config.yaml
n_layer: 12
d_model: 192
n_head: 12
n_kv_head: 12
head_dim: 32
d_mlp: 1536
vocab_size: 817
activation: "relu"
norm: "rmsnorm"
norm_place: "peri"
norm_eps: 1e-05
positions: "rope"
rope_base: 10000.0
rope_fraction: 1.0
qk_norm: false
attn_scale: 0.177
bias: "none"
tie_embeddings: false
parallel_block: false
extras: ["capped logits"]
init: "normal"
init_std_qkv: 0.0293
init_std_o: 0.00423
init_std_up: 0.0293
init_std_down: 0.00211
optimizer: "ademamix"
lr: 0.000478
beta1: 0.9
weight_decay: 0.17
lr_head: 0.00923
grad_clip: 1.0
warmup_steps: 327
schedule: "wsd"
decay_fraction: 0.907
decay_shape: "linear"
final_lr_fraction: 0.05
batch_tokens: 65536
seq_len: 256
doc_mask: true
train_tokens: 840400000
steps: 12824
dataset: "wikipedia_en"
MLP neurons of a small language model. Each row is named by its layer, matrix (down: output weights) and neuron, and shows model dimensions 32-127. Each number is 500 + 50 x the weight over its row's rms, rounded and kept within 0 to 999. Numbers have three digits each.
A block is one neuron, or neurons of one layer that tend to fire together. After each block is what it responds to, as a language model described it from the Wikipedia text at the highest values.

L5.down59:463438433527452505448521421482480483521477530489537511534552493470412542418500449427551471601503415471486420595506579515430413535483393519486500493409521482473490409543558413430629566558416537500526491480382503509503505513516455518566587546583525501573464581518551575527465500591438525510
L5.down483:494498497544495479531493517549509518515390465521496511471540464481489521525455431567582555520385434408506455529515465496496494456406539447431520580521556452526416540526499431473507435557546524596534520516506495505488460453431443495445510527439488563402489486391437521527492482439464511482
L5.down619:428464449560502531518478499577441558487498475539578596618596481431440559497472525406474494516451461551508481523528471551446471514415586494573461425491543447508452523445456416499491465448478381573494432472558514523511450464464541513460537467501472471509556451463474453445521494461507500511
L5.down1449:505522489469469483443541473462564481541551546520585530528477496443556512459491416542474482520598465492387454495510441524547519509470513427529489505556569420412501586406474436494512486490544520511449497550509431521474602439510499491583458503506431488539547525469580560541474472479500488417
Responds to: Closing == or === marks ending wiki section titles (==History==, ===Singles===), plus row-final table pipes and some mid-word fragments like elect-ric.

L5.down219:461559472516445478519527424392495540513527517529522473571462412451548487453553521457546415553542463541522477558557446621491482415560543528480496470439496490578480459419497505481456486597451576531511470413483529495524531470492502548561398554525470466500503538492437579549509653516448474502
L5.down404:540485470522466531529401399516478538584433454534484552479454498556565502417495504556468481466535478544513473406476476514511459523493489617501557396562544392559440578564579447551498535496467417499514509559455496499495529495569461483508515485533435610502500494473462485419416487459351502537
L5.down671:601391472434473555520531394493465461543597569576512510532547460526511516411461479530473445520534484499474663387465486503485544503564491550459442489435490513509479462478498468413458421446406480502537459457517508509497506457489519459571419477497417444529488534584499554502573486521656489447
L5.down1336:458515595432453456444508507398506386499541510531497471525473516587563603500545488551422503442509463488435516437425534462585499486476486418536500576565499525492564479479494604466577467515463472537503455587529520496574506544551514457528467545440568470573556564547545639505442474510542475451
Responds to: Single digits starting a sports score or table cell, like the 1 in 1–2 or 0–0, plus the leading digit of years (1991, 1958).

L9.down75:441528501555442515590463417531514451411428466485512536480572498456469416437425503465460432532501546560518439563524452498504520572553493506427446574543538556452588558564513497510553546485523607494472611428486525497531377465504464530513522607508519392422568519507502487559434591543525469434
L9.down91:421531487477538512433512550456385499553441457496495610435472497562526551506567193473475541507493520469511472445537539417505515557483563567465472484468443453506503458504613461515523531450537532565535467511455505471562519409503504519491451551486515577470554495511501512464517466522501505432
L9.down196:513420465450432400536415571519478411389510502569576486503482496515430556540380462447431520473499494460470422496509568445519554529550427564504543480549532508486498511523489493536519481524475520502471471542526483497575410568482477495561503502504524432540383566428500530548522422512551506507
L9.down240:456526609462517551522554493515429456422531502438569569554512423471502449519619593548422484511571474477465520514513414468466497449504478400483514585502434500464515587520560555442446534519484458545490428400497520452554557580545494554539448581567517485538634505492469541458467502485440462410
L9.down491:451473478456441553468543498509410537424504520504522506451444460360502551477450483495553483519395607484563552539547555541496430466545467391431483622488455529404541536500558480531482477551488456511452465458414544456519488449436479538442475473442516505460488485504515399490588577487447501437
L9.down623:567494497508594445506595441438508561537487537454539533481539559492526542453535525541500525516389498514524500573511562513482484496551450479544473520524496467539535492541547567536590370484598466447428468393580472576429463464570428507502520465509543572521579608419500488484512514528471419493
L9.down777:520452452526484516433473536446403485510495556502478568475492446522477496498526171453472484468515453489444497413491507388497498503531515456507556518490504482594485486543595422457519589410503538510519558481584392478514500551592483563611504462469499454428495525493494486578496458535411551476
L9.down815:505431496457505563409610488459455548492578442508458440403619581490498456634501411510482503511432587504464479441504490454495468494558570471494438521454519451518455515526460530413562539477493640460560516479566489509393531532512529355535510537452580522582521532425537481443491510507556480532
L9.down847:549541526550544451612460432522401473475523396445536449403581477481448524590523536511573416597425540569397543530576477514467502479476573626509482516525470444556475477502453480508562566521493485585579537516462448496512490559499482456458537386410475429482565502454506571462506581440395500477
L9.down888:536506586519594418479471566570511505568557462396511498546418472589618596496540416531515469485573549487464474465506411485562492565492478541539482420568480483492518440515474457531515472467461549501510460459487566480383398511453494497544424446443529466499507382502519495515427489595471555538
L9.down895:581541464459591509457490520538324435460526519508575473504508506541520424399526370481461521461609444499513509482389402367608535510513439472510531494519498480613510493622540452462502537558492536487562519439510451537525490551442478403557513444452379458457525591486483465544455532555459520459
L9.down974:618460591429471574475530543521456495538575555575510384596474484431534512453452494486495563412530467459519574447489494506516502456563363523491498417496443602486525478546470487594422539519485528487492513526516421515532581538537496545521519442426496522486527526516496449421462456490567545437
L9.down1252:516510510542436483470599489499416454504638501652596433509592547480482422502437492472540482510562425438488496474539485401520503442570496497463487468534524534532530560457518464528547528550527469456399530454558554516500452564492547528524480423463502484494513546489403518493503648486519502456
L9.down1255:381436486464529520422459545483507604511515572494593488512491522509496557471453449432458487567497516549543560504477539573523549566424460560524505596607478499409438501471486460502474519505469541456523481519569484604503531565379421488626500467529498478330485474582445465548561419427517515470
L9.down1310:515452402534456513548448450544531486538445407464551459502567487424474592532479459468568487511550595527470587515472511476526546522586533461494492471507388461524384535447474511535432531534456475451510529482441398556501488478483523489471579467514544506518548475512447493532520513535552507408
L9.down1329:387445544568412553486421561526539551495498609522442474478556500441465500513604481494461430480452489550496490545438406514456410511529517543467469534521568416575433541395455489474547596480533533498552579489577555517481499437541468492562514555508559482527453524557503534533444478388533552516
Responds to: Commas, and sometimes which or that, ending a complete clause or noun phrase before added material, as in rated the film 3 out of 5, while.

L8.down1080:542431507493441442624521460565538481511508559543448572509503551557556480567630468476507466518496624541602527487560556502529433558477506485447430431522518458516450509529447604501526455371460518544572498517534499513514411487560546493364450504497529552480448459616450519451454480579509428449
Responds to: Middle word pieces of split words (cons-um-er, ac-ad-emy, def-a-ult) and bare space tokens before numbers after names or commas, such as 1959.

L5.down434:407480496523455551389544468576452531527535520591434542590529507512493510494526609462421497492486619380516545530519475427421543537582445441451578476424519474494465606543524442488493475510477449475570421474508551483392519577535508578493476500442469520494516482450499421402465540454510492524
L5.down872:449539576447511571509497416518395545492538578468511446417545492607552528505511426554469373510476424511482603517454519577430416413570522421475516514467437475498539505454441450487533471451498459448546548544496380529460528522540532536492420547520518505642488580515557608472474428473450513493
L5.down919:473414566468485526490476411498485552364547500538487572445499375489589487491538490534533443511588486459473451549418484488521432487479475545465504582517429356409534488478448438569544533584484510481516465542532517467495490493561467545486474557601547543518471520552410471525508482430527440506
L5.down932:494467521446356530634519443526508447452439463527427449449423443608587492557528433500486463523574446408524633469474528498550488519657541497470509462552510561553542432566544498550476459465482595497499562532540480556487500578534480522556439438572506593445553512487536538591571566520450504468
Responds to: The last digit piece of a number, mostly decimals in tables and infoboxes, like 62.13, 1.88 m, 5.28 ERA, plus unit suffixes like 45p.

L8.down1206:512484545514492512509440349501503486517445479489440524520520454529442545453515541564548504534530417492549494502478510521455486508491457511451480520563479444559492522585532396512480485583489473440524568514555363430407526618574404477437506447455510567332569522538559534484459409468505498530
Responds to: Closing == or === marks that end Wikipedia section headings, such as "Early life==" and "Plot==", plus table-cell pipes and mid-word fragments.

L9.down0:448477566415496538480466527410460544446495517445548560463492508485451504521422502527478436460569459546420490482538389482492487434464521498487389511526494588584462503479498482431429487550538549531602527533482590434502498502602523449472495550467486421502478478551462465498301463445570532508
L9.down144:558546524531587467441444512416572448523502471492484481493467471546417385405438520539528487432444534507526453505394511527539552498538503532495592553596506508513501469445465515592450435577448526565448537511576500609638442592513488479445522471485477595476503493621481516491546549500491471492
L9.down324:531447484470499510547527495620480452587573540569445645521531441504555516528572442555504521512501462559537464461510350497507570448564582503542579577482510448532567543537491565486515449453462552468465427467486534594460480542427500557463554531453488473555486491485579447501448457565537419448
L9.down513:469502541421444491569600475413415505515532426513539444440543589442468508449644499577579468524480506639554444436508522529484501479479481461488510606445475509570598550526514536540541503489433451534418524511492399476396456464482518505552539446518455570480565539520463465558449506511523452550
L9.down609:435542512492470514537425580431485558543492506511527592527539511440510525511475538527454480584360450531505499516612437515460524477440496546425545445455510442440491419520523498565461474521554511573525472496441591529614437557527540571456519507505509652601567633498553483455411540525502517471
L9.down620:492490542452481498461490516471463573618500543519508494475541514493467500463464500505449513561485474555521417474425590513555523456467470365476468512461488374519576540438523536509546395488582630511402486501464544450544522564459424405481481462590474425479519516595434497545503506579529499464
L9.down646:579453479532478463584612459496483487546495467445552440466473453576440454529548523437574498455356524476547504425501550513490515504553386472529449519507506457406442488500498454426404444396494466495501472509519428514518529512404516493514499422483428428503540509509495532570545435495472484496
L9.down754:488503575433469528533472553458477459552616527531530603434544597514486501484530542497517557561478481398456420531488505535568466520536556463433486536529444509485540475558592560581597452482402532449573423457523547423516464537544499457504582516447588572562597572445514584500523464518491514470
L9.down783:453628582410421454528465505463311481524536515544484593478469524490516439468501567561508457478617464508476565421508472557493546472484436423465531544496571436464540570560525443493520476502579541439479519517465456490472527609519491554504491385524507477529528567545443430466489522455520444405
L9.down829:464609504506495512530480489534554539458445483481510417521577498590489583434486521459512475491574536460456397536533534432455580602479377617589521565521508492528429441478480570497617429491444620485550481421488583514534518511435502489581528549555414531590514453407493464512540573464481459465
L9.down855:463418508488458487603437490485555524562494582511549532488485439446445513488489559637587474513566515440571504546523531493435433496473504487438512582542589510492559531478482487476534556507482479470513448451439628487504446572534475594465668541474450555548531539521376449478395493498440428531
L9.down1177:465541547460423431524497507483486525448436436506529584565553575498521489542410547619455359468527612403535486480525470449575523518488498415569519573408536507467487495615480563560447553506494616582570423430527579578517460479560553469424543430544476512521531453495503427459502574446508512533
L9.down1293:518442460431508534534422509458569436455426495555532471434463440523518542494456505511476493449455443463410493486511607492475533449432472511467600580532500459522451497527462525512572471532514588443517539453435596529404533503461470530535497423511526432439557471395531515514473445555536516406
L9.down1318:552456530560421431584449604425547597529515560535459483464456489456534410516498545481535551603489508517466503479483492572439550565556519430498520496543561478478440501574543538589546458502522469471553474441529450531447482545572507454396530568495585535567472458556512459599562527539416467514
L9.down1339:453386476531533493480539522501551483507465537489436482517500490516568503487440525507560500446440540493490468522522553512523575579551507484505583514491455534528533503363489462550536426475512511481387460602522437526472550522502539578483466495536514525550509565507507434560464423465419457287
L9.down1415:561510525458455535473604477381604517494474543458486521414441433448479487640484571495457483434552509547522418552486474548387428479407622502473416515458515540465607534504495516432541445573484571512494430554440485495473531457459567528466555489409486483529459528617463521483498474479453518381
Responds to: Short word pieces right after a digit or split word, mostly unit abbreviations (9 m, 0.40 lb, 24 minutes), plus split-word fragments and math symbols.

L5.down301:530411437445539593492537528466559439492480591449598481569386489460465503565445444508525471545528406488542487438463534435491462548497503404463483559457549466513538529468342545496490542407535508470485414468431512530488542435525488510480449400478557457462479501501485486584447520449435471550
L5.down977:476406543476494525488565492541397548481475465481500528556467499504466461584536402366535446469491493509539514538450535551534509468430455351554456538479453551571456519377526590504547539518411551532540448477574522493495492378398459536472428480523554444465460385503545553561555541543477479541
L5.down1284:473381463537480539530573540447584521428476448453536560475458536491512537521615439438493417467447513465512422450530544433517552522524549487498509509472394526528507514565417481599596499483581524539547489440487601526524469544538485534465564465487552533446470505576386554553531454513416523519
L5.down1453:638521500539539465478557554487546572466486535434520446526387484465593559553520538470474548589484507524528505498509579465508537488480555407543538515569460520482526489532490542554507486384539490436476498518554501480415501494439551539568543488428548473376495459482577489408541496457466467501
Responds to: The conjunction and (rarely &) joining nouns, list items or clauses, often after a plural noun or comma: birds and, poet, and, Denver and.

L5.down75:538468577490484432490440476448451524503543449472442570542508519425434425459509496484426574455525572491462501489455464614479406542578498414556481480527560585540506545494482569520590477524451450459483498599555514538558430521533496460469470499467485599472488553537498513464540492531510424448
L5.down693:531437455618560512508518393462546527488435525419593520557569481522528520513496470459475490507518511494365472482526496471535481508511499446515572381500465553484544504484398506517441486447543489509561510494559411543525481506508388468425497487459507470539452522562570520526559443482455406580
L5.down739:507510514571566533506521496497571523614526525467518548485526508452565467531468556493517502487498457390519507388507490506481494528538557573492456473459439491431490483565468623551434387447488596476486528470503515412462401564473390397439509491453494503387517537534434407444461510509468539452
L5.down1032:443478479456439468531477345503411494489505460455534649508516465503533511492549512529460542502487492468489481522433499476498486522605473554470483455499518540460495512504482522502481524514485477507501520523454492500498413544545523494496500534512531508453458479443447483503446458526455502516
Responds to: The space token just before a four-digit year, mostly after a month name or "in"/"from" (17 February 2001, In 1999); weaker on initial "R" in section headings (Release, Roster).

L9.down11:496479447497448475538453553523490471450490490461480522504449587540515497479520477488526592624450543566623513554484501460571577608490529537515434542527547457535606506535419428494496519457584453535441526527488481491460496482511544503395655507603516491385443585554417571525501495385485553562
L9.down60:464538497500495403517519503472506523440420545477447471513522409439532401558528491452451496442481432453543581458483579463389472586557451490442472559491611440499501384463512513605511460496499465540488473514443458484526485506475465548506581547526507537519612451456551573451443575494475486556
L9.down197:513465474409478510539487438566529475507420512502544531532520521458531526455628497550491432437530531467400436559423455473499461477431483450471472456490484608475676502488553521458508511476554454507490557443640479454517463420544559572494527523610547507459473507445558501505587535468568507559
L9.down220:494471495458534486410479411450447530477484532561553502533449446515489482570483536493459462479432565537600560480397526440430475515611508512452461477485528470518509530401368508536550465486508538545593475571524456533479496492482553567445524506441565381389528447503511445407502513492559492512
L9.down266:527586490492416502443454581503461464569489560659474463497521492550484496464439453568463527570475534508487542572444450477617503588505582517418598397469549489568472540563509438479452455503584500471476532477474535456522566651520523491549518429532592531527532518553489555464444581475535397559
L9.down437:522517479508640421531573557488471433467458465536459560526625461480494538433522555517492488497529463470570420522534521485468481469581518557537511532641495448467475528493568524453513512561444613450599449515500558424415460562432528511539500509546541452476546461559499500427460407527445495443
L9.down526:540482535494478526418480474428563486489500471545519512548500532493469579587492455535502526471572405486458430565554519574435452452540523481563514492528514444384466466489550495584505526538475637353493552563435517541450603601489507505433579478578454466545550546452532589558506534366571487455
L9.down533:458476482526502453348517456491557411527460385529456417487473526523495460404523496511465635544477454453583513513404524473520521505533523505552549508555499430544486479514507485504472424575510454467501492541511457451503457562481474403424436547586524557429526511508473554545487520490532430481
L9.down548:500491421451552471513512555472547482501521430473551462604596518497435512552499494453433447447492548488461507461465482492568505433521494509556506504588491507450528575486504459531537497530515581493498553480515590531483587608568549496438524479402458477478583504460480469471600531562600498523
L9.down886:424453454402552487453532479593472501568556526467521542544414491530469596456533498488470542524446433480501457573456528413476487505531499547544553425570537474496513367508496414553532505466517476479471585528437533521499501544441523528617470519604386504541566466445479565563498463509456504563
L9.down1016:485560445472450559500477445462519616487419435461375456498535452440460536463561520555513457557468394441615479467480561506444470522377566451437522413500451519538474489548441543524501601466492402437486435460515481451479481528530507526498548483544534543498573510547496498546526566406582462571
L9.down1085:460475520508546451381515387544462563483539468483498490496452489451496505471487482446495444520530485404462510374477537596489533466631472546541468533514503475486500479530553553582496505511496508488452499428562516433510521572561494486501476531469498397494415571515476485471508451497509503556
L9.down1216:555386491514551566449526465445693482446560476439507444538495499496439472467389483540537508521555497496517591558496523530567517547535541405539570553436374497525480457549474454474479552455561414425494491443571524398535474557538517547488451456539419496452517479500460514504424505453454523515
L9.down1290:484462468465498559543494506462620462512556523530418438507445522487393428479449485511467476546419429518476477568511475539524483541559526500489537567514438503524434548556605541516511468491419455520527483513595553553512534475451552440525501490520517456483510375408499508483450491347438484535
L9.down1331:432547536473538543487537457480476418504484569546523447571523548454496455536548469438522501497452464569518452497470577498517439473454452450512471489489490493494525497441419564413495487603589535521545489521493558536444543470493564516454482530545323471456506520431493443525447489485550492547
L9.down1491:477555480427509578525540561491409563486479467465509468551428534427527480519476545489464448475545496447443590507496538534573558564368353547524544468439486487340501443538413467545558489587426473472479464475480420422509586415510578517517505491553513506542476469490488398540526518515492441510
Responds to: Single digits in sports score sequences and stats tables, like the 2 in "2–1", also mid-word pieces of proper names, e.g. Hand-le-y, Cab-ral.

L9.down100:454473557568477584545616472570518570465605509452659436456491471501451537507468524417431473526486510530520544563505437463530475462577536501435489384572529476460573524591528485516621515485537520450470620472456421421481486556453511498427529617424513480464449507506516495563516450537575492427
L9.down116:518548534468533498624469426526418482482543564551481442492508449548531534472405450505494582415506435489473477469588450490492450564496474539513440516512523423563494566467473476542500468436540441470553502427523509563543571505453554513508557439511544457545500573535524539468599446498500461490
L9.down272:480482554604567469474486475468442424477379537446553496409442422391535440538480582476492538607517476496474440584451486584468415481463460548553513525537480376494478507504436609484502495565459511492498468494519508462510517492388525549508533453505443552498499555544487488470557532466574529458
L9.down503:458518432472481446618511501613351479555415490482471488528445533527476600513600581438483506513412539532520461452552465508516327583488475536453509518520504422563603492513489538509465504567518486544574524539579391406497544488516461521430528512505480472453423505560558499458546467501543470569
L9.down505:503583461521529529612434474537450458605453578492543456446505514557462467434473607495443436437501503536469428413665445473557304464571498513443572484524551411487548529498505465461511573605531495495547507548469451426423439581532480539437514580544487459458470556498476473435476432547518534529
L9.down528:555494493563479415521553436531404469536533492612511443533585543573515533552552532430547468525479529477502566503519473465478400481524534549497555419530628496542553553534493487441550484563574444512508510498538367501490529510488438483429475599494486491435494517567503567444538584456550481447
L9.down785:489482444462526537536585421620366516525452525453462515485464509569545627470503433531489497518522470558487558424513402461547412599496474409431511505576560526559493474488488497513409553467506544506444519545513486438509503480468432504432513445516461421471466540523545475525479532467474548467
L9.down922:497523432444511557411523506624471519507498602542483517524482544469600599589537461489444503455395494443548567508583487571514455533484543535506565530523550428400490486494489488560468494467534491520528553477459527486408527488419476549495594534513459519515559549457540485493520555574556548515
L9.down1023:514494458522497551524446556555391531432544498579537386500556475504533516501478377496469519504486472480502493525509447451505505443464453497535523435566546438501424561535515492566547473483595541506553508425482344561550524466460490567549466464521413481459440581504572611461511539547550455534
L9.down1082:566535455523521494586514549537386516600510467464501554432509461490490454548480528426545472603437554463493443397401477555464494507565559504356447519524520547458513496481486514485513553496615552533587435576564450508453552444524498479408502447507473566481420489472537433531469483583504538516
L9.down1158:616515520532509461514368451433495441558489567465457493500472438534508562436539436547553482583472447454508505477483534550530530521520435452438410580462462420537541470457477435529479521511533511463527503452467542473452570514552468471580569418464518505583500510482471477463488507543551514459
L9.down1167:547496546467469540466540456605502532482520422532414503464520587439525552464484573479503545588532519496455464570464511581442462623448481497499482490502465406557485518628566578480479443554593449540601528554556479403462544584438474594494539475493490528471557518563535556415531446462531514485
L9.down1416:507433449502437456532455605494403461571408564449478472425460514618496475528507569479510511488506563530479417481448492507436388473530445510510510437425432444472561478533484468460410412473444539564508563549531440563499502495437454480554484441598537494551447453409511497548440545506436505490
L9.down1445:521450511622480537551517471433513577544457508526531480453516491493482560575592488556425467468494467518462547450466457482441397477473513542424466489568559545483447532434452509426468468516450492485514511469524530495481470537507530558469475573555546605485500471437513523494490408552580502507
L9.down1501:460499513543479573500506534425528486552558572448547367535443475553524491456484547521561488481497506436496611463476457477491505561514502501478562527515526421497522574558543474560515538559520479451448522511450447642448473630573534451485521434588361503508524442446606510465521426592570526487
L9.down1513:608565587527536490422521547552534406513479523485445522509503466468492559556529516477526530412506519467497442518608449546444438562542463515367462476477538461487454549533528435501572528469440573528567489494452562467505511508486559482451551482584591519449504523504485414483494433468495526509
Responds to: Mostly the bare space token at the start of a table cell after a pipe, just before a number (48p, 510 g, 52.73); occasionally a space before a word in prose.

L8.down1291:542475412446457562491539490500365494510525575512540441553516478488560435551556566439548521552506455523514395530475552480583502411485374492498445474514529512553582485432575496570567578508536606378537523536513466475522460577521495566539437547473439437422462577515470488493522527563571502454
Responds to: Mainly the thousands-separator comma inside large numbers (30,000; 6,750; 18,000), plus commas or "and" after nouns in lists, and digits or pipes in table number cells.

L9.down306:594438503478524476518475517460580376507481472531556497514482467458393540462418484484481524558409571475579508487486462548601437405477615590519435560631458501503496534550547481486506495466558464443486511460536589462564547506562574449503503541520509558477485482526482515567488474563513592594
L9.down541:521484511432455508502503464575518493535507409537482545463543417524540440416523441443480569459509482445504587517501549468568483487449590563496490463520555561400488465441503468469476592501505518451410575504542468549543502447540596440417460526454536348483395444490609519497560544540463521515
L9.down643:483528543505479562487436553475479502464456537434489581516483492588521452533358488541456472502455464459532503497473532512475510516523442544534548550524438537415485526589492495421565546525537504550482562400593519515582532465538442552466540491457512513565496424571392469501555523410551448428
L9.down652:500483539538407539549514547536488518467466541477530492426522466512478537498490546445572484458536477463489465494525583514498419481434513477501494441561452457476497505516522529398473462515525481541471456474524518454610506484351533443539477451506459568463497571484584620444507519504388456581
L9.down714:500561516429514430485449494493495593501558509569372523494538477517496508519491441556424530463497537573432557532433486562478537472507481541482432528517523542536478478542481466444357511495502454480481566537561432484484490595577533507491600454452455573486462613516494547477582513513560532599
L9.down763:450508469512473580511556534515543443579460492456469399474502479558482498542514480472534501431546456482415455434429540483531493458556461474529535487473492550454527504587562496430427485552515512458607493560599468484523496563476484495595510490405455399551419494552481477461619568528551386518
L9.down764:475530570455442587516478496512448569563493534496464515513444493445539520413489477591369469510603513525450595505500536471478466545547560542477489445397535473418504476418518468460477563447440433478499493510562511581594413475551467451521394530476543512496569536476459504419569532417505569453
L9.down802:479525484611427478413416496470599555547577557454511478523477463466489484547531496558485480500544557478584531479490463533578468579471529518419537601517516453494535536575515535524472496446480484511443503467543425503617482459584415491472537462597512524466465609507548451522525552379443539572
L9.down887:481458530509495441493486443501370484490508572550534489590482493470585585524505570538508503482526533464461514449550501502514493489494518398481541476429565437474503556448559534534626486515416393563437560460497509493609460564500499433547483484565477430413479478551471539545476427568490485535
L9.down946:591508568547523452527515515525503534471622586502467409467533446497449410503470486498450407522532507572559523506457438616394443611503576468563529434521522482472489478406482476482493463507491488498472476555457472494523556557464497562476483448545574521462417476522633482507412487478513492477
L9.down950:588396536600542631424601478555502520557538496472438422388517426484444480534390498445546562507576536470514502504534505542472527640451533524471467464453508500527512420510503530499415561501524504555501482409568459494490564457468523434490478542532442451409471544483585494459441530466444508459
L9.down1142:525510438464479521452445468527492517518537450582493498469475532467531485533502511455487396586496421541488547569534469580492475480496469527524566577515551558475417489490492397466560509523580435606525526443495513475592424629529480600498520508474444543502560544498515542506561558468543488596
L9.down1197:476540472486539512596509496475508509429495468392416482493478431552508517503439502485495522550489437453527486451556439560487398468488546548524553488492578450432510596498520494447494496649385453392548529498489533583550578491483449521464452489478446538424468560453617464397557543488501417514
L9.down1200:602478474475545578553472518553431475434478529549495520489443441482582413423529483434418415570488478492531534478511510530544552502461540451547616502568523524546555483521441488461496439466546371513522508522507456422453541458427488545501559495496529504538449559460522522586535488421521478541
L9.down1432:527527519536476480551437554482503557487417466496525401491513450560446540496554462514535539493558534540526540468443449471487462456466467529524583474492441436540538499587499493488490419511490544491486525426481417407533518486564513513582494489475604546497641477541384460554464443550462446471
L9.down1493:486505568483574532541587462549506545542506555528530488556420477548510446545482479531525540492513516479396478489526479618470393524481484565438511508551480473445457508551571467495588524470483503530518558478493415519523472498541520491491378527500476490542504489508516526556510561436575459538
Responds to: Closing == or === after Wikipedia section titles like Works, Discography, History; weakly, mid-word pieces such as pres-c-ription, Nova Sc-otia.

L9.down130:474450482534399510523511477448550523492628541453492400503458498353514444463510555465490500532544632471409496480459501588503487466494471466605398488417481466469489548463529504500463463576565584530498489545513553587429538477476530385508605465514532615444533519490636478476500520413502498415
L9.down153:489539402522446439519566532558529544502543469507503421410460422575472544483514510511587461504515521410484522422480489500484450440513421491570569525556483445406492552445486561427408484580377530593444468476550421427523501554538522443601482518512574389542505552442430373571481498582566505513
L9.down255:456526556514469494526479423552441439448475540601568445426468482456558470579543478446436515505633510464517439462458482427516520489515410424493521554460475533525501573454592519502552500417506546426423504473526424444439533521492536514555580514521541563436470554432491449518425481552443454502
L9.down320:525540502445398463443472478452534488487451509604469558485537457588585460429450486446431481524451390488397533509560514470563574605513511534515506543507411448567512502501553514467532439545587543489597456569515557465519558492511579501536441489466507545477487551445492576524444429525637460473
L9.down332:559560503500481547408481502441492508489516466526373610487455457493477485660436466490495512465531491455524490440534460590452568550561540528562433477513558540465588485516516496547449503494501441478586579502437481428507420484508465577506519400514538520509578414469448497472431406474527513361
L9.down639:578483478475462534505438511386404493509561561425488477557491531578507604441530437482555553512420455502522495455529472409526514519555477488442516549492476549569426540501490513513439645553400521494521466461410553520485479476526484437420556436618536445425477510503568479495544564545474578578
L9.down696:546513550449495460603497464535510531594473475468599536569399496450417481521440517516487518492565507598490481541603471557470485595487434440566537511462483405528506588530468335494407629469532415600532545460531545507590476487487534479468465464491541472437475563555581449486558487504494469436
L9.down729:601509465493496467498428504529550440523504529528496457483535354507580528579467503505506536538608444486525499573572489504518473426469462440503537425485465499461477536512538463403611463523441587462551508550435457505471450461520503570445500526490612445567525491528463458399655458526505515566
L9.down772:519466538507449566565529544519489448523572450549511460472494374512500510472530477549439548515526507439487513440539582423598546415512577442373480529491601442478440519506553468470519520544417474558458612424519479486579472506397472521475467513487487504480493467455490549477360530514450457450
L9.down797:512451467503475576502526483452538480562562513453554477569476448511471408561521455438514507494483444498541502586519510478559496558574525544575520435509445490579497479532598573503510480541555532502583487581530512600556502493514547511455478510450446489474418387492549401558518528414588518517
L9.down799:490552482424554390465515442428557493506494500503601536563504548619494514467447481428455584481503451441463498532505502531516562480483371458491495570615416541466458549507502535508439611546395529516491528486536449515544582536464575496425476578543479427498507454505565446444434521504525481450
L9.down1262:386398451555442529504575553510442430511448584556522564514553487496466480465536458529456450466494421503544373617404529548469519559566595576509440461525515541550511447423511468466462445495596480579495497688540427458488508467583525522480490424438553507498481460524548504454397428498466453537
L9.down1288:519536519470473528424460505452477482504479471521566472484395484565529514464466524515483398471496456458509566483432522438566562474611481467485447483585510370371518530633525459595403498486612500513581490516495488519431497452467556459460555514500452485513494489563367520561522451403501454621
L9.down1303:559496543561489426483522450389494425494515449450488604458413530540547481464481513501435531443487409471549495534472374509496488488533532417472494505489487532435523594519579485548488484523480506524465524505534499462446579565481396403457560517415538511419463538463512491515494536510586419504
L9.down1345:613491457510639480579566526528447553465563508481532476546492577481514509509480548543569461492517467523494456522453674562537490503581437498534557531442529449568518463490535495437543519547604582510481468480438509549521528489467511472431478486436556673468592501536425435492458514509511551473
L9.down1429:537585512532495413469454478524526548478385488546506419591444467506563456550582465499553474537493443440507554535527552449498484493529427512467541501540471496382488446438493625481488391409530469384513470402544551491533452500483419497502561580494454422513644468415478492537607458457449568538
Responds to: Conjunctions and separators (and, or, commas, slashes, pipes, "to") between parallel items in lists, e.g. "drum and synthesizer", "poet, and translator".

L8.down1006:541497525508381593409466478542466441498512507493535450448453494411498528461624562411515539450543512500557395544427386405561488538525569448524466487553456542478534590486481511469489549446506444545561471449484581541434544450497520460429533522529497469583584466498503565488527488422417445547
Responds to: The first digit or symbol of a number in sports records, scores, tables and coordinates, e.g. the 4 in 4–2, 5.28 ERA, 2,362, or a degree sign.

L8.down604:502519494501471416511524500398384525552435518468509571484397497551508520513559454401456511527394512510459519518515534531449433509458549422550489554438464475464527550460487608555503501477464497487420477541444570557468413463439425466522477421493489564437462523453456504464596579526539552494
Responds to: The words and or or joining items in lists or clauses, including or misread as word starts like organic, originated.

L8.down1229:523464530371451470486476446420522561534499478548525501464499528419458473419540586554562497447529571460405502458496519447463461478462491495523494459514523470464572496540600470572508489524592481500467557449536473483501486578516521483421500509495425442529432506561497459519478538552493450431
Responds to: Fires on unit symbols and closing marks right after a number, as in km, kg, K, ha, and closing ) or " or }, in measurements, tables and infoboxes.

L5.down17:492450490529443556480568363396449516494475514504558602481479535508537486515513277536516498502464455432517451488542635456477475531594459548437554487442399473604502492514570500470454506528477519479545493502530520466521479468479531488528539505528486503470535550493560478495520433508425495519
L5.down984:483406574488470514563448387406535531495495482394520398539458539576459568525481507453466480529418390449445455502536566464481475504516573483521522474433529466510449482503570537458481453419465586482551478443488507537460465406586563476489561502593533467512507487457539496501489464463377497489
L5.down1031:487461538412538476503540342498497511512519448500548483528559520488591556539499452513476482565475476439537507478508487504499504567625450543474526520547530499485529515564558524487517501410559559487500501451469464513501500556540403516486480508425487565502556450441485530546519447566429441528
L5.down1379:516435495528485568489542486470443463508470555479531510459562501429556490520534367474416381442429541520540439525464571516601508405504596459354519581523453466556530468554637465593528553569440579526576482488403500449413523545453485484508469471511558470518538484540544501495481562523451549510
Responds to: Commas (sometimes dashes) directly after a noun or name phrase ends, before an appositive, list item or clause, as in "Corrosion of Metals, 1924" and "miniseries, The Beach Boys".